{
  "n_layer": 22,
  "d_model": 320,
  "n_head": 5,
  "n_kv_head": 5,
  "head_dim": 64,
  "d_mlp": 1280,
  "vocab_size": 16384,
  "activation": "tanh_gelu",
  "norm": "layernorm",
  "norm_place": "pre",
  "norm_eps": 1e-06,
  "positions": "rope",
  "rope_base": 10000.0,
  "rope_fraction": 0.5,
  "qk_norm": false,
  "attn_scale": 0.125,
  "bias": "none",
  "tie_embeddings": false,
  "parallel_block": true,
  "init": "orth",
  "init_std_qkv": 0.0232,
  "init_std_o": 0.00349,
  "init_std_up": 0.0232,
  "init_std_down": 0.00175,
  "optimizer": "muon_variant",
  "lr": 0.00516,
  "lr_mult_qkv": 0.4,
  "lr_mult_down": 2.0,
  "beta1": 0.95,
  "lr_head": 0.0061,
  "grad_clip": 1.0,
  "warmup_steps": 200,
  "schedule": "cos",
  "final_lr_fraction": 0.0,
  "batch_tokens": [65536, 131072, 262144],
  "seq_len": 256,
  "doc_mask": true,
  "train_tokens": 690400000,
  "steps": 5066,
  "dataset": "wikipedia_en"
}
MLP neurons of a small language model. Each row is named by its layer, matrix (up: input weights) and neuron, and shows model dimensions 48-239. Each number is 128 + 24 x the weight over its row's rms, rounded and kept within 0 to 255. Numbers have three digits each.
After each neuron's rows, "fires after" lists the tokens most often just before its 100 highest values on Wikipedia text that the model never trained on.

L12.up848:101135078153116113101149124136106127129126138137137129137133125092131072128157142079115123148113141103112111167103132142126106110133091132153143109151115121131178139138110128139157107091163094062129158091150150125134142168087113180153115127141163149109121151117121136139113137103146130137058146102143132111122122103112147092161078101120136146119110159139159157131094137108145129125123121164079110065110164157164140148138125109122105112129147115079176118109123125107076130140106095168108113085143114147135161156115118122153191140093112124122118125133125127161120136119138144109
fires after: "'", "but ", "and ", ", ", ". ", "."

L10.up856:109110078160116107100100134173143155147140127107153108146148120137161099138143144156105114087155117136135162105180156138117133124131135113123136113103109094183144124071078146129115159131070127118111162058133117104125138133111096150120145129121138134125134123142103099147121107103098154084143153095138143163112165076115131125142112153150156114128165141129078124138158163111098141156144164123114091089123167157128168112135143073150124128109125134148109132167135121113119074141128083125113134127128123131132109113139142131102101183121136108062097092127152129155184173124140147120
fires after: "Vol", "No", "was ", "in ", "is ", "one "

L7.up333:187116128127115132127101138151101099126132135140150090112113191138153131131142130137124129120108104075121094141092087120131122148108135136131108118192152122172128137147150096128110089123153149095099114170125140174087089120139100169162118139138166123142097104139156137135086129121138135105123090147132126152127166117122115154101136112142165156091097133112102156073110124157104119141154142123119093150081103142152168089168190159121082157081136094132134132105165137108105121124120121158150178178117162132112095129101141099120080141113138152171135138131137155140156113137132108098
fires after: "U", "E", "S", "A", "J", "I"

L8.up573:105108159167122154178116117124121116110132130137128099144128139162086149138155101106154124139131150120162154140140105134146078112133150145142151133152098126153133111175122115177099117133118160089154110125095085192110141142130129160126135131152124116111124175105077098129151122145183166095117103145131128139129106090145132097152152134104171155116127145149130154119143132114124126166167112055144153164090142093106143121137154121129108119120156094127124107148134101084091132093134152172128132131128119162104097152123131136139073158111092176125101117152134112094120127130187118116
fires after: "U", "T", "A", "M", "K", "N"

L12.up681:101110143122090153092092148153127139122138108136135146127087151133145134135160096083094150153113142137184130106105114104133102123089123106122108133159152111121096152152124110156113127114138122165124138149136126103123160123154067103142137138087087136129165120098137062126150149172091110150103151133137100132114171144147119162130118126131130142124115101123090124115153101146155115148090160150120150117143147128161152159175133136133116123113125143148103131152120180160132146102147124116129134148185123194140121093145113187130151121106120104157116135123107131176125132116131120094
fires after: "'", ".", "y", "G", "All"

L16.up1019:089142133153097125106096155128110091133130120125116145152126136123127117148132125122135117111151144110128141140132133121162118101158136111120138139134064118124141157172158116124111095109148087061132155135166117139103163104082158099113107152133082158087121098098104139149114137149100113143133146154104114158113111141100126119184180133117102121139159113102136151079088140092109122152142133164114122107119187142103147118112159141109153152103117133138096124116141145119151127176135143147115165144123173148114149134142128145166160122112112114144090115127193154140143140130115161113
fires after: ". ", "\n\n", "\n"

L10.up192:138149150098154146118159118160101140184140104108126086109167116136097130139130093080136102136146129130093113116159128125114128107105126141158189075166135111137124120129146136148133174111093082113158118089118108164129113136089118105143099131141124129135082115132095115113139118120107140151156109081135170115131150146112121088126086142118160186120151155137102122137104120146102095140100144128138141127096152131144180122151163113152134151094113101149132128142120097125077117125125117072128118109104094122057125134144102146153079101133137086112154166116129123143118141127140147104
fires after: "one ", "in ", "some ", "Some ", "all "

L8.up566:136136116121117113163115104119126119097136076101116137144147129142125125155125092158148132172172125098150107089162138163147157125157080134121121122143181125144090133182146143144135113111125148127150130145124140128107075123138069151174143172125118118105122144106134127133122148131114117155119160147105138127128124137112146157130117110158154150143129106154091170096134110186117143158105136159136126135073105110187154114157124139109149105097127129098101135106153131175121145096118148150121145163146093146144104095111164158149167169118065128126106138111172145157125154137115102160
fires after: "A", "F", "R", ".", "M", "C"

L14.up1208:143143100173107131111118100127093141159135126139159097120140118154152132154169112099109150100115122095131117084112089132134085135126121105120150103119090149151113114112163113102104106178120143126132171126123135201117134154112137124120109099106149112113140155130064118110075143118178136116097127125130160121103111117128137142143122135115143154100113105080117141107142138179115128170125122131127137120085152122133161123176160166120115127134140120085204154129119139114135108122139147110144120132141164121097129158148194121165070134118117129141102124099106145137156105144143110106
fires after: "U", "S", "N", "H", "C"

L7.up151:168116123111089077140138153163113148085129118100144195118134136129124138101151154088100136149148149153119178120171129150101141118161109084140118112154164126105150137114140114096079103142145148151130098123132105106101146133143102131137125173124133143136120148103104120148107143130113137138130144134148092146054122111120103139138117105170140136144163092121110137109120091115144150163096143149140156155071093107164122092172071099109130140101107148123134130187128157113167107129153123116151180135119107096152110129120130138145151128153116080140124116155146123165139144110114140126
fires after: ",", "."

L10.up263:197111122118056115116125140159101134096135113085106132111138104144136105095164171119098082099139108146109148151138131170148171096123146120071141118127102118111128147124062196137130133132121109097086138144134159083129133154126145121113115144125140145166130169153108134154158118122123092147135152146168103129134138151108159146166126100142118059130113134148140139105137106150165108157115153125142178174137124106145123132147125141134141161133063099128107095086115088162148082128158114150098118138103090080134131124135123111129122143166109119117155177122174109148141179128127103116
fires after: "|", "| ", ",", "F", "."

L7.up723:120105133172127133085143132097175128148108106142090120121126103098163154122105155148149104119151111125166171129180164138147139121118101150136109133111109133164106117138128134120136122123120106101110098101105099102106143164111160127109077069151164163124072198125094155135119153100121134112123192130154114143105139093147139122125122181131068124122130118179129154142129165135107134160154108109136119080110169115146154171122111100122102114135086087155166097152103105128116109166098159112142091142166091154128095102112126130126150162146129134134126128093145171118167126098112126121
fires after: "No", "Vol", "c", "R", "S"

L8.up1039:120078180101092120100132132155089143158143141119128119146124094127123098158114093123138115099156125161142154124148115145118135153117134144129131109104099123150117122133173116133150105094118141114115155102107082142131109131120142101120129140098125157042149121134138128112119184142109097167166112144105138107101148120109118117139120151120155122140166107123120134141137071132081090184115154141116105122120125100153160119108111132098105152126173092167122087123139112138113130113129154152152095163149128112100153114125152136147127121142084085143123132123154149132122122105153159169
fires after: ". ", "\n\n", ", "